python train.py --d_model=192 --n_kv_head=1 --d_mlp=512 --vocab_size=1394 --norm_place="pre" --norm_eps=1e-05 --rope_fraction=1.0 --qk_norm=true --attn_scale=0.177 --init_std_qkv=0.0361 --warmup_steps=0 --batch_tokens=[16384, 32768, 49152] --doc_mask=true --train_tokens=161200000 --dataset="wikipedia_en"
MLP neurons of a small language model. Each row is named by its layer, matrix (gate and up: input weights; down: output weights) and neuron, and shows model dimensions 16-143. Each number is 128 + 32 x the weight over its row's rms, rounded and kept within 0 to 255. Numbers have three digits each. A neuron's up and down rows have the sign that makes its largest values positive.
Before each neuron's rows, "fires in" lists the words (lower case) most often at its 100 highest values on Wikipedia text that the model never trained on.

fires in: "on", "ones"
L5.gate236:125109014088153164164076127197144159099187121076159148141138138126156064171137128104105157146148137107153119167212157125141174117113059153111106120168089093117166144090148115147155164172154145150137119123137060102094111166112151072146097123143121134051109136184192150171130128118114199108150127123102096139115094149097123116140128160162157075144125176065140120143170133158155173124093
L5.up236:075162082060165188167090064146146164132131186146137112151163122138157059041142139086141102147119125118103081131151159101138116125141126117167126137122111119151204096131161128102168133106187138165093114123096096128117128190149144112162138143125164161138158106102170175109108173138113091146149116122164138138129140123092106161097154093168167122186101188145117147133172107171084161152098
L5.down236:134154116072125166176125085166136158148160144121108115104130111174141083081091134106116147150122168104141063075143143141119148131113106165105111106115131186126123140137110119146167132146122106106112113187153068179081134143076099095183106140105135134105187170100154183162087139105152177179145143070070126199104147155122116135111139112104105165120096120139113172106149134141112142086041

fires in: "with", "by", "including", "was"
L4.gate410:166169154141145111121081142138119204189154169065140125080155143150102125195083142094100151109101093143083118160181166148115142143128114092133111111065130085102084069147103230112139137083130147136154139121127074188102156145189129148169102119130157137086136152113185126112185126086148162133145139106047108073137069168134163131121170132087089104183169135116155104121124105118153124130136
L4.up410:102148198104105134111150127167158093139179092112122127068147176167147117147078118125127162120095043143122121109120143134139072129165117138077156069148134154091120112083115164147132158088186148086150148131129122086141187145113123056159172076125162138151160137105123120094150064164167132090110134098120104131104116097145152135164143130157138134095137147172100113121192089150136131147125
L4.down410:098120098106030112144052078129112135138130103111088143176122185091149177150051119128085114153153157150090106108082145053128130112149125136114172084155145129139105125152162119054113093093105084151066159129096069083093121153145107119108086054121150169120151118112122124063110169145159108146087082119095118150070128120112093200138146162222111125157152096098176111157160111106141105139165

fires in: "of", "english", "england", "have", "has"
L6.gate290:169117147142144109147136152158101120107079142132067144163075088088117152116127154092118129156219115084114165143151148082174104120090174146093188145180092066127197160148150152094144149114200099069114170143040129160100196169139166123140153135111135133105121090085106131116107092151115142193151105159130138130122131190089118130100139146101130174172156101135180143134097152071143096084135
L6.up290:123089112076062104128124115149148170178107175133133152145119153108097127095119120075169203125131089187140105164170145151114091158152164127087220140113095148166106163163106169151101158093177117095203079114067147129113119167202109133083125129064205138204125081101104182167072187121118156179107136119098157116142129171134139159178085090134091139152077105150132155102142124135109121122123
L6.down290:131083125136125083153114138111083089147182093162105071137174153151151144152129108122078176175107125183084069069158130117172067115142194084129164159144174144105117100116181116149071120129079136078162173131116137154151118115175168084146071146190133173166093140115142128137173126135154182133127120139099163095132101103140151114173143118112077132189114122131134156130113080130144159150069

fires in: "he", "ii", "paris", "head"
L5.gate206:108078120156097190150115116112115112095059174148125189126127121154165176111125109162103112118135091162087066089116089149139128136163094106128125142105149048099127144183090129167093130165138090161166079193131153160125137093078143173098143134142085099130071155128156121126157111191090093070178134182127186144123081154130076105099115124144091210146101111155159134141090156150107114133118
L5.up206:091064153156119172160124110073082128126093140170163133123149130175129213153067128107115148121182066121130077073100083085145153166095104110150129132143083054168152184178065152172065107134133122106128096168106138122103080107111056141113144130162080105173082142085076122126157152191099111125117151142147133143127144117150130122094138177155145190115117153126162152152070081158142102134090
L5.down206:086142124168157106135147189165182146127119094130139160110130169148103158127115134183089100061124038154104117169085183138160117125166125139083109164171143106144121109151065142135105130136107102134156121177105149189125152142145140140091131146119116149168125117106098124125122073118169125151170166116115113107117135144143108115072159124142115182101191081066156143107094134153161080104088

fires in: "club", "submarine", "youtube", "suburb", "subsequent"
L5.gate19:110078120148144126089127124105161085158130095107168191166152087149173157091124178129076111128130099134130143097113142117117120115097143182160123184154123104068129070137148097194163149091146103153100132179141138123102124094079178130131129104126132125072168144097123081126170127117073085090069155147107108123078153090065099123110091115105154142136127161140103137126089131138104106113137
L5.up19:143153129169150092095097184132099141101086174115132158175092129114126077091156088139148095133111130192169105089134105095139135178145152120200136110075148061180088111131138141099162121177176094113089147111083163142101149106122186144136142170100168129153143118178141084143131137162082102103176101155067105178112150153114172116061114099132147174181109160095173113090122204075140081132105
L5.down19:117124174159132138079102084162106091146104081133156129159123084148138128078134150128055075116079111120178114083141215082150117110114133172154126115119171062067064095137126214154146145136122096111091099163109119110157126130177165187133151184120135085095181142116144074155141160118091094121155167139102124138128123155094069087112091147108158119143100140177073106070147166094141090105108

fires in: "can", "would", "could", "may", "should", "to"
L12.gate359:159084154069165151160160114152076133110195124153184170090177111189163048218113197131137081132188156101112079137091119164095093142124100106091116116063124063121097138145121081103109138113123168114159145114087179145169164109134083125149133088166156095096094183142109159132169111068102168131135166116122144125097134160109061148112185124158139126127134140107112147151120184139100138123095
L12.up359:119167066103147116182088112143129113151103144110076155142150164127142165121124164103207140194152152168191124129104136102102139156140170140128054143133125086167076167143098148098088139096105095105164096178149109150158100112192156142050115137110144141153117154149099139105129068163033182074144155135151111193075141108122151159112178139157058041137114164169142155097165084074124088139139
L12.down359:134188156155146120160160082122109145103137141145111155134136148148124084140165214165081214169135080155075162106129082128090141121125166178160117114195074144184175125151168181185138114109147162140137137103118128104096059109107148092134131142088123152113102131117100109124173171098125131117119160169089202160159142133154102169179138195156096123096158157121135159149158111135121163154115

fires in: "a", "of", "after", "with"
L5.gate70:159073132097196073119063161127101161124112154098127142144095121100107122128180118072146141111107097176113107149116170126101138132100125145095165134111086089135098120092093097138189189139134149093193147163144116089120133151176177119212099111157178093098124180097143163110128106132124089101105128217107148145050084179119091119089156138126121108117219175122098109079149132148174154113167
L5.up70:167088130110153166151082107138064176094107138135111163090108111129065116123161121050145122107078109193119106126102160159102124137115117174113128140116119142128122064146095147173148201138174110085193140137160115119134174132175146130155140117152174093079168156150143185112101084113129103117091136181124180103107127157139113157137203138097127142115161179187055058095165124096167139094134
L5.down70:135169131127114087133177174127169177098117122127088135125141106105127193082096150171128190131094101140069129163157063098172117131140157178136074138147237084133123106118119163121110095076052100135125065066078126127120110090107133082122142106128175181157115065149123094136125151154150180159128117106151132078105089174109117116174127137113110142114156118138132122103110092117081138150096

fires in: "for", "well", "below", "around", "front", "at"
L13.gate115:143133127172057152099146117130069078086146118140099176109157160117204090085177166095154168129167163125161169140125084078106144146132100058083077139168094145184158145108096153148108224119085159135065110111118092109174177094130135149106116113121152161110085153107143115116124100161180134136193077154139114165142085128112117137103157116098089167096096136146185129090152138143115129122127
L13.up115:110173186133119140102093088133139130101094174150136105113186128124189111079100142092176100097158113121144134177131142082148153107118156141106182165130149128176172123134105085125121130068138140102121159134076108147145140117126072119155118146127140115101088029130135153097161091107110131168153145128108091154137209142095214149170220114116161116141129058129121113148172190137149148189160
L13.down115:162076101142087099143061120125146104164147074112117128087116150141142113136142122165069072142075154095141091081134123106150188160117164127086074142126255151122186092156096162169094168128123064086106115099136121128161136074158147148106108125125151099134109184149123085099148083111152115136136104152221104076117126141159085115108091115147140092146168099111136144141184111104154122139091

fires in: "which", "who", "that"
L4.gate235:126131168147133134148154101139128107171162189149101121072161121118137099103128103093108126061142091104167179144176132139169106087121175128124203138133119119118128110141135169141171073132092106124127101132138179155118112139131124193093132119146152051159126153116070123151127165170146046126166116043126093146172127134091108137142130084113169084092086078128116156112094108146129152058109
L4.up235:121106115104151141166101129094131177130076220122121117134122064110122162173120161168128097097191152120174114115121079162142148147175048114165085182168167111122110138132112127146117133137165198127130114126119142140109132203148184133111126143150106111112145151143086120097160181147207103076124146147133168167128121162197094159121157108119086106156102118153128150073083148162160109151131
L4.down235:056147137128185118122084085116153175056111111104179070148153157133115130109056150129114162152070113077158130117149135156113097143110121153141193147112166117124122144109131191176140095103103117103113085127147156161092170108135175200117097102167101113117149120121143096168164127105154133092150061118155095120151113179133097120129105142103162086130106126096151121148164083170090071135098

fires in: "served", "services", "service", "officially", "building"
L6.gate231:171148172116105128162093178137154137116119167145116210173106163160142159134110054174140074123137169202053129117168177115146134134104126147136100102124106153088163118110103122122152091082097112136090184122157083127143142119192155082099152215097183087101187138135181104106172117068148144097119146134087151111140126111070098097132117170098104128145155106121111104158106087116135122086099
L6.up231:131166167112048145127115119139143156116181151154129150184129095205093153098057082189072124160103149123164088154169164132143172092139172128075142181139154090158143126057113117189164152093149102099103184168164105148084114175157101084114136166101147129087130117119163050117118169099136113105095104104124093194104100140156095081133155195144141067117102101151125100160116083186131111089079
L6.down231:095107208123095128166151058140145108136130158100123148131127077162114116115073114165123120131136117161114087114099095125117128120166118095111145204141142122149134142125131094139160190104076098141087110162189166168104122129095101140111109149046073202126091138131084081183062113166152131090137121133123091099118086114109093149138119113167142072154128138160169138108144095220119179152114

fires in: "with", "from", "and", "to", "among", "in"
L13.gate227:112147108112121140140145138187098133143133119129179198130168128078136108143124133171115161121092135114127111148096127146132192146127102167129118112116113094194145124101124148058103114149118125127120177126208128154124162075142139177154118095139102105148135144138113061100102122149119100139198162204124093168100171128154126102205176061139166134053142148125109110109108092102123125137181
L13.up227:142143069094101193132111155178185110097117163144148136167127128148138104128115159172140094093144146085171100137168101098096179139116133127144148113109106119107161156125088133125132203136110110072112107134131098090153115137073156135150089097184127156132087158097038093103141140190139104118090170095118167110219151160111069108169104115122149121090169154184124085111128184138082156163123
L13.down227:068150120138118115085142134128167122123092116159172133122071182130135156119140138080144069090113155122133154127187130132129143084204150141115158083146178071188048180119107103079118118182125161146102104102117158161097130162115147160132146100108147136069152135132178129158126126161101120149101080091126115153107121131117128156159136092120119213130107146101119159128072178083159051123191

fires in: "would", "could", "did", "will", "must", "made"
L13.gate82:193117158156122118096138114183112175138116101205117126091171089190141123170138098100196174169119114169076073147114132115093138113085144173141109160122050134128120141129116199115138110062085082153167206150121112118111071123154116143134125104125116125096127133131066113060132138088091123127124158097156180186128103140075136098074116156112115139181110077113088105102070103150090182105078
L13.up82:086124144144144096164074130176129092119139112120142086157135176130118142159109119093145119111134135095133094153137080141121117143157069172145023090175137173172097135199124134089093167126094170118096098104135091084152119095086128138197138057155153137177104180129128131097129079128128093122111106094116066187135107132128107103134147064127129144194116149158105131154115097093101113109097
L13.down82:162114162153167118141168120158144102138159093202117124101159105060077117123140148142133171122127077193095191118114126084143165184158105133161121172138135104186224110084115167163113095119107117120127178188151165080113117135080102092087187139153140125111064142180113157079116121099087175126149163153146121104110132105106160131135100103160153124172172168140134106107110105172121170165107

fires in: "to", "by", "town"
L4.gate476:157159094109090188115157075127135191162110113095110176190107192179120105097131100158144120158151085145109117148065060094141139109142157105117130135049166135125067175097147099088139106175172135103134074126081137046160136096108116100146082080100136096093156121140129139143139122128149142074188126145188092142121154164187066135130136160106131136142108119153213107113114194138137191104099
L4.up476:161137133094110134108168054165125163144110135074136131143136180148150092116090112196131112229183105158106139113092036087104162083145139151106108144093127178117069172052151112065148163174175141111137139125102148041119134117113081106148102094115102131083157151140133105164110118131172141110147105157157066091111152186146067146178090127154165109130097147111162135153115124154188181131103
L4.down476:099167103148084153140099062072151194103114137114039137121126159110114130140090132102181116131108150159088147111077066069088155181093138166052063138116114114141157108125138089090127152074094137084101152104096109101145103049125088086166155116120093104057182153186122106135062133096135098159171178098095084148111128141148125173078169166110173088120109125120175144083098126128152145124101

fires in: "player", "players", "played", "play", "playing", "footballer"
L4.gate22:081108154120137125089139116168136141121119090179165177154130096134121194162094148139075144144165160138055102158159097043128136148111125163144113094126137151070104142092089131119159162081166125189141181187159118118170098126139148186120123085115089133102098197151131106096096057100138135158092116144132107130155095106137095081189134118137112096130099113174130128175144142119108110153151
L4.up22:126068078166057154146101082092174037133173146144174121168149106137091170188160086121135144070147173083076090151118116101123110115161142149140142105170124162175110082095118101106150089049093131172146108166087120140205121143155142137135130092132118118121043122085135124117115149140105095094096131114056132169153083169133091066147184114128145074174186144147121129161170125163148140117149
L4.down22:098052086173109168177043107165183155140155109110202127174062125176169152177101139146109160162147131130101073185115116083152106134167149142134092168159134134124159116167131122110131131090095119163155130163098064121192123152124102099111117115151125162082128108174070083116131080141163103180111173133109126116171070146099092161156163099136135162164149124156144122111150082185152208109164

fires in: "with", "player", "played", "players", "through"
L4.gate206:102146102117153228142153096135179105175126085215130104090155108148096162097176164165106147101134087090158062096169077121141117085160163114106075155142122152119105102132120109131146134089147102144148180225072112162133152205185140174130105112097097119104112116144090163177131102088128128094143123149154125111122107144118099110150187153100170126126156132150045090173140105113123155123171
L4.up206:139146142111120180141083117185163083154129137159153165092138116131152144169116116144122121109118093116150100156143074167117099067182169115129097148151092133139123111145170134193194142056136128091161170137144160129136133149132144136177128176133141122096136106132055152125160173080135087117135166161101125038105157150143125137169206162113154086109174106143106084160117121143185129107156
L4.down206:175159159158102147149104093141133179128091133150141175084097179167087106121081196133087134074097113109133186110075116114116112158089134140142163148117147110145171149111118144134101163138127160082122122207130090144169080127129202143150080139077114149075128137131057151143131114135125127150077128099129140123126098152121175141122120153101115099123145177180115185103175137109151138177072

fires in: "by", "water", "material", "with", "km", "theater"
L5.gate100:143115111117138115102140151144122209149113091118140151080149112118147171107091129112204082080085111129114160120187113079121124150148172155139125130084127130088091088096077140133135200098132163157061138107149099107175212138135165138175100133094107148100137146123156124136154140082177135121188118106125093134099137119106105153122068143119156136129136094143135149113094117139103119092111
L5.up100:137103125073064118125078179090162058115077145137114097119099184111136146116070111184123171130079148096136139087169175144147120126125094132165195133135121159169101148140115107035183140135105093113182080146172150136094168181158121084093094168118179139174113116133146115159148186107098176143114165153105169163127117139104143070138111174130145113138088170107102118072146105108164116150158
L5.down100:134141178110068140191119107105122119173109148135065111107123144129173137103137129111162080118091142142158164120156114117075108144176156187147135216152120175161131128091150100143158195139107152135086137175126110098124158091194114121190122103097093159147174128131092080129149122057099170153173117143086144133069137087088124131158062115125217133114152143155087146141133148149162139092130

fires in: "on", "district", "regiment", "ones"
L4.gate233:118142099193152145155187120172118166124108123099047105127190137128156115115148142102114115128160136110106073126175153187132169107070068113111134097157149123149102112145120088090134176154150095133157109110131120149141192086165195102087165137075115166138108141118158199125158113117131139108178097127119138194141137148085113128107158056141105124138058168157090136080075134152126113106125
L4.up233:126093074135148079100190081095160115137129081103114130107186093178119109093098154103102101134162155096109118161212106143169208143081101114119189103134135115134093144115148132140159106160219088137139095148135094188104193113146143120144136146123122076139088111148164185166125136108144080102188157125134164183114152123136086126109129130168168155112112134129139162122164123122081154087111
L4.down233:125102121049136128133055123106136128143064121121143190097157123123099070093102161119126090080078178100148089167126118147154179158163121135078217122113173134100178201126107149134148129134143096147084115162110110187093103160129103133153162124131075139110081102125169159133035137124143129093178142124068126116061108093110097132098093133096160088104111116140109163160178099121118231111102

fires in: "and", "to", "ulliott", "or"
L6.gate398:104068142081128086143136102157090104166133107109086135174149135098059102144074134186097117087176091130104071108145174157108144182149101144139107112161131123116126060153136117151144168171159184060136139081062102127115096089152169108132165072125168150138113072096074149151111125176167189188110084138170098161101116090147173163137132105118148166118104195120134108179144092146095123188169
L6.up398:102128093194166158167144170094162101177131169170076080178180102155131142154120207111136162182093129134141109086115151144155148084128179158075148181141184128133154141133141138116093095219088113101100132182130136159100121141096097075126079133154127103106123110091154108129123122154107134129135115108092130130085141131128083107165098153162169146135077066167111140113094115056144127190180
L6.down398:069114155090170093141133052135120045131145104118137209110131090145094144109154095174113134094096201106087125169114146151172075174146182159137097128169114130152090122062131085162103112151171158061123133129126138101100117052157147172120108128141198129147101105096083123077142127155100175112137103096136127218128125161113149185154125141130129165091148168116147110163117132099097072103150

fires in: "by", "with", "through", "on"
L6.gate443:185123178122125170107111128131147168195164133147207065082127135129154141125149179126138112108091117094144120157140114157159133125197143120165108154126056115072123101085059091119078115147106112071154108123091139106212137124173123148150107132127167193126115149118143116130091179119118114150107106115145065139105038099089102145130193082175112172161135165110126072093105114106097157112159
L6.up443:159140108111112150091122093118122184137153150166117122166154175104112106165071124124155132105106137102089188220139184173127172066119152114132116157109070138128122113096125105201089169104150116153120138185099142115175175095091124146169140139121182168208093150141142148119064118158123103092188106161145124103096087137122108114132138122181142140136159123057126074156095095059116171126202
L6.down443:170121186095107126140157173153157163181080144164111111138095118126083154138116105124101134098103138123164149146076108152067120100144159173103115186115142087102116125114150168121130168143123156128078124134073112138099200127093091165124084116118111188166151115156135105097186139089169197098106120178151138198108130138108183106215140139152125152167141123103098094082158102135096168133148

fires in: "by", "of", "from", "to"
L7.gate434:117135095104116139138126167123098133125124105123087176142181169139132151113106095140121139083096158155144175093106114131152116100114200133127140076151133078136195103152116116084178113194081108154144161130195131118139122071085124214158154092154159159152090142137122115089100124173094106102177146114125146113153074227111118135071156183176120100119147127123103116098122105145145123097182
L7.up434:169167096113099192117102113132088162142131106132118178127165149091159167109108137147076123054069132085111196125130155136124138151111152158122166121094173075120170076190143133124158149142099148129143133113188134097152130082146104168165118119151129129128109121070165119139093092159147127123115120096052110143171108200090099127165076198146157055126127096119084065132122114154142076127148
L7.down434:129163126110107116091100191072173137087113120114177067071157146071164120176131152128149089106115120119098134132153133059096125140199142149060109093160201126122098156147109098142122114122141124118158160112138108083133085150144091096093158156076148159140130108155115149128091077111158140119066159135115101095109132107083130070159136109111071139129176190119180105106151129148093170154131

fires in: "of", "age", "village", "population"
L7.gate77:157134123098153088115134118167125106156135138115148097115095138119173147115113156164067124116113158132198160166130134109106163088138176113125156119085098113092156139107168128074141130164147080166170135139083132093126137080129173056106075110061097117137123085119126110125116155146162157122213107125149156123135088139078155186118164095124162130148144127108154101103097144152152174074168
L7.up77:131122119209096138140133109107084115095157119142069147129100095110115104136168140136081134176179116124126135151184095149151084072111145082030148164120109102156186167079184123161128109107146077134134087156090065142101116109148111083200115137126077081061130170139093142167146106153131108116143113130098148110117052175112141152132113122129154135137170080133176144184119162121137155110172
L7.down77:117136169184087135111114170097145118116116145155171106101148179108093139140145163125121161141115089154132148085150094171139125140184155141098112069113096122105196101139104157046104151087122130108130091164141116165135129145136147098133131107101106136177116091168150109133118127160100187049083187091168152170100129097149118045110066096171164133145052148116107164151154118162152077094132

fires in: "of"
L4.gate46:093110091150136103145113143159113102162158163128141158089123128155129160113166134041161147074092081140167091158123165129122113127147157134100163131157164177150156180111109176143105129090139131135124180180098141080140163115139137130174060095079078169144137137128145133143137198165156127113128160200111158118094108165111136188100148132087066103161116083171132195106143138141128176077142
L4.up46:148103157125111115192153133133138133175166102099094139155117132127158089119166119145104118096111126104205117094160132138176122086192123088172169105119131123142154153160112175165104136077117073110110142213149097114115129171195150183154143066119141146110198140157111132066143149153151193119160141154094136174143112200169122178109156078101073153121111121188134152107103168114102161060148
L4.down46:177187130120144126099144225145106155162101129104097101121182203150116112134139088101107122168101079165085100123134130125119094111146135144133182125160159129155144133106086181178134135127103115140159133126135162143127141145113152098155094085101129109194098101114143097081136152128184201089156153134175125100118142200095137106133102100088115143144158152124132178137162171130105092166094

fires in: "he", "who", "company", "head"
L6.gate208:138093106147160169124159076146112154165120135117136133127168144138183198072110145123142098103120149192173218120131203154124106107151072089094187102112161106155139145132123164100117129144145093127140094136128173137121113170096140225105177132081169165123120143100139152197120126221110089157111133162117139101188106121148125151115071103111074119132132165129114161121129162120102172169169
L6.up208:113127179197110139077137099128126181181144148136125109044170131105203134103105138169095127122135129158185209138110119117152110154136093077152176119135114048175099145157079178130094131120172130096168072078120189124125160105103139153140136086089167119113127104133077156144099096208079110140131147127162131141187033139174118147134064093088096150131143122141108201154135146098127160164178
L6.down208:141157133201101166122116207087154129104166139106150094125122120109133065120041101190114139159182148162110187119100118145083118148101123111067097172151165149054127192095099183140129125117155195109139095123140141143165123131128093175144151058107089144136110076105088141089090131094181086077101105106099144133122071058086111173111141109147105107108175164093101199081162184125167091108090

fires in: "south", "high", "building", "north", "buildings", "000"
L4.gate43:137153155119104117183093101114129116096136096087150088193100134129133125079082163138175118121143114134121138122167196077101191165102178148123094105115083128103134102131103103116153114172138122108089144108161103093137123110182135111139108130106085118131107114150130088147134045174186188092128102167107097186141160015072116126140107093124148074133119166120151143153086086096128163094131
L4.up43:157177128153107100214155158155103112090143118144134066132109163133129197097129095133111156117129149142173127100085115154191143151161104175180176167144151162180101100141096129104119110124167131147088081138123123156118158148166154107088146152093137166196085132146161122080132114116101168115151104124154147184082106152108121108104105135170137131131120088069181082184145110146066137121162
L4.down43:096091077148115143122113106132096106120093160078130089156153176103140159120183119135178145119130103141116071152080186127106137170153158123072173146186151091073129090079123096074117185166130128097142172163129142099104135129203094127107102165144105113188138194072090149120072087141136114115115073126163083106089109108097169117150107094066140051106134150163076156060111080084098126113164

fires in: "north", "south", "east"
L5.gate140:089081106187150082148164145093124138113105159094097150158158180125166123114072144112100124146163107102172129098112132120176117104139166146198157145165114145121195105103157103128114094159166102119154098147154104153132136098149114127101124133159154084132077174191111122108156125164129146118161152116111141122126115081055127086119076213111103124165193155124164078102169089101201202094086
L5.up140:101139111043120102169174169177083146091140119105124088153139156111121173103120093150171152140061150132172120122156127163090159158149104083110074119087159093132150140096091156126157146129115169131137142163071112099169113164146093117107148152123172101093099181140117101165166136142143133103071166120173033108096148117139085133101157170215099132166096107101160116088200107161149136124127
L5.down140:091159185071149158136153063137088123182091139121106105101184152134097143107112080095181099138162174180133140094123071108140231148154176134156114170161149078137110135175128096143127080120098176061170155195120154107163118129158089137105115117092129115129164104094145122128166099120099191101139087178136122150137153107094168154120170120111140148108119106213053138141109109107172200086136

fires in: "on", "for", "force", "ones", "forest"
L4.gate41:084168079144089139087138094109109105187090174135136104127150128102124148088138185147117153162120190143139110113173151127147212167126114141104097101082121110154113143128094096091122170153147153116091099135097117182126154164127158123147114139151111119125159117147164151157134095128167113111116158121133117171074118088079120170067160121127084124176086080068163159128114095193158125150136
L4.up41:081109079101092107078110127121135113171110176110123088151114143107134085093136216139080088163141168192122160124168155173135188153094115104108073098111162092136143141154153104145126199155159110109085129120146090152106148143111148101089094094159102120111139060165172187119122170156159121153100120084178154171096140063132134172115245113162123143122098148072174199098092160176134129123154
L4.down41:076094143096147109145109210087172121144069136091086079113112130119181101103140162171128132107136133138149059124114159139088173184165107100110115077134129112124134210108137088187139171158149148139141145124076094122166155100111154105099058124148149126129080106181219170170053140127153176131150129100138134146133161126085071060163169161122133135168151168122185154140174140139123106140090

fires in: "as", "is", "professional", "announced", "annual", "who"
L4.gate438:135164097101196211180114158138132126114119155134087155131123117121186127100188160113116114087168075139157125121070123155155088079118097140146142124178110150089117073149167124137144111160153237196128081142139100090122111095131111154116118089128148083128167151153088114096137090146114159085109088135126195192183110143134092149092143131109134140132127119120159099097128180108153148084200
L4.up438:051106114089191109160104132128150093115039172137160136094156104124192138119121152187153171144111148104139121097153118143111081097160134165129121176119136144096136071128072227140100092133154128150102076091162112124109199132094115131146162134156135127170159161115120118188157117180088092155124157117156128088130141130125149138121113091102086138198127125105131146118108090133155127110089
L4.down438:084094129138225154161117071090155098169127197121151152074211137172122097136134174138121142154124108142193172093091161170143099141092088162091114130162115150139121109121112143127112175156126128112171107148134116166108111083126068170088149162161088194105186098093110086122156113140114139137106135123169159123088128107166112177154130131157094145190073138073135136131131110080116120168164

fires in: "well", "there", "them", "brother", "long"
L6.gate13:156127170162122157085116118094142142123106134166093153161167150155119151101142093113112107142113225154138130159156108115116133153147128133125107089069154103157124166126123144062116144160150124126164164134148133201116131122119116109028114131166151148059158158097147142150146170160115153165043138108136154124139127154097129111136136129155106167122167157100077125172134133087137123129137
L6.up13:142131172131117120110077121161120075083121148107144176126136131084134073131121109133114131119179165105134130098079119087065084165172126124152114096102124109164164183141134161145148189085088105131168167114114123112088054110193149101086104115198158128171133168098127126102152116157183122231134110111144145067101137083188147156100137209140157181152100115127114158084149155171153136088104
L6.down13:132085140141059153120120051137040105146089140114129179096121108117112155108105121126108137125133136151063168110137078108101111174140089147114096116141131120160142112126164116164152139093155102143181128165128091126153120122143110118034087145119115132186175054062106130084146105189176121151100153148151124072130091148137130167079182189148126167137145092118115155100137190113178116106159

fires in: "with", "smith", "however", "mike", "like"
L4.gate183:128062177131161154094156159082105159131139182176138133158173110154129082098132105139115098177112114156168095124165100123050104122091124132127127137169061118157069110184103144091116172121126161111108167167049136158141132137176065133138123089155193162163173123171136132125104129090166091193101127113102101165138161109178154110158185120143127094122126134102086122126127166075114161160115
L4.up183:143118185131111156097189137116105152124114179162151160115167112099128127157143127137129148195116145197126095124141111127077108107193101180135157137200074108111074132136131156120121159134151176100108194133075155121094162140144138080093129122171148148147183137178135096102117121086193102228134148126122123146125139087137158133148171141115094120146094201111102150181115138043110125120150
L4.down183:084161093099116116096096122209127125110123091067146118086049112123093180126120141083075121147098106140098153164093142178204171122131202161176144130096165148099137172086092158197072104119108103089137142122155132131091162143102129048062127113096068112166120143092131148105054119118168204089134121130111149140144162091096119098167138129116144187095124166153135162110167132124109131129175

fires in: "with", "smith", "us", "guitars", "stars"
L4.gate418:144109075152114147067135116147078167087141145161175087062126130132182090105080118105143115066062120158181094172140115102096120125158140112131148124095074101100108129117096143097091114109121128148179120148127141122133197144156114129107104158105101148137154123065090113170110132146099109144127227098076087155216058133128139140132132165156144133080147193139130082171110049090116197118134
L4.up418:109081131077126128088123166097064151148177133118132140126090068130117149075120112081163159108061125165142085138102124159098146145121146127180161186102106122131141126122194170115101180152150161070156109099072150136162191100129154117094108152154068140154099073120100150107162144143104094163128197087128114167164067142106128110175175117092145124071060139146127084150066123044159140138075
L4.down418:118147096107115149162178139097114078173081112116104142125104130125128124114113129155076053087135125163065148143109092166064075138156124152116110175096099073084134149146126151138103088100120110075094161139136059226162144104104164113133058122078138069126095166201100113117101167075115176161152120148092193126150144111102097095130123159157150159094102231074112152117147103171105127157129

fires in: "during", "well", "for"
L7.gate353:145127123140091118141128106129127125121147142158153142139160164178139139157140127180129126095119136198136156103132112095110139157126112097129094124131079170046083127081045073149082173083096147122093152145117090142158115108107155088077185116139148164118107122065126134113150072108105128116059121159125176117128168063152174087123135082122153113146141150179160121116092152060113140105160
L7.up353:107083142109125163126117131130131139136062181188198128101112126132152166092144114126087156106100151103092103157132158076098119138156177080063098157158157131139069144142095098128158130163183128125148123089134138144103063098101099063114095157160146155096118140120142150150139168150130230193202100029084115097097178114143095154105177124137109114182117093102152120107103155135138120069115
L7.down353:128123141084087117118132115174090088095078115115109117093107145090137095088109155095081103052154151099092129162089190133116109096136092149114130177141081151180119133123163077142164177132165111132112095114140172114104128180059127152085097117179152127069152142139195141169127102110161145073195174109132128145106179159079168089089143159098112141159144084143127134074201120165144098129081

fires in: "as", "since", "from", "although", "on", "by"
L10.gate461:125098164115163105158169172171104127128055139133185083171175148090118105128156129117074150086136139132125196101143145211104036100134043141066123126190165109116042119115116147109112176140134124109139130170135086114140114122105142130146111146126133124135160111186125157113129163099101164099072123138124146167113146172179185157128102086152116174113086112092146108135118151150077132180169
L10.up461:122129140136101150099118095134102121159138128118135158124189200154199032144155153155091151122137147073145074131160106148149125105140120198075044141179118179066108141098089119086164091097090142163151125147080107102092197163093084109173098105082161142114137157133115146142038120164105110158115144148173096154133159120127128149167181122125116122178116166145113130094185127175107129119104
L10.down461:140177212126150120140165156110144133099074164118195076153146118126143139127137152125128116148151121149158189154129165174133076112146099116124153069184080108197086042114154153120081140143154149181118095134124189153164197155123132181166141130129117140127175144121136177159200192137109142111128104151103085111123142086136155105142188124129104156127126187186130157213139128123132165155156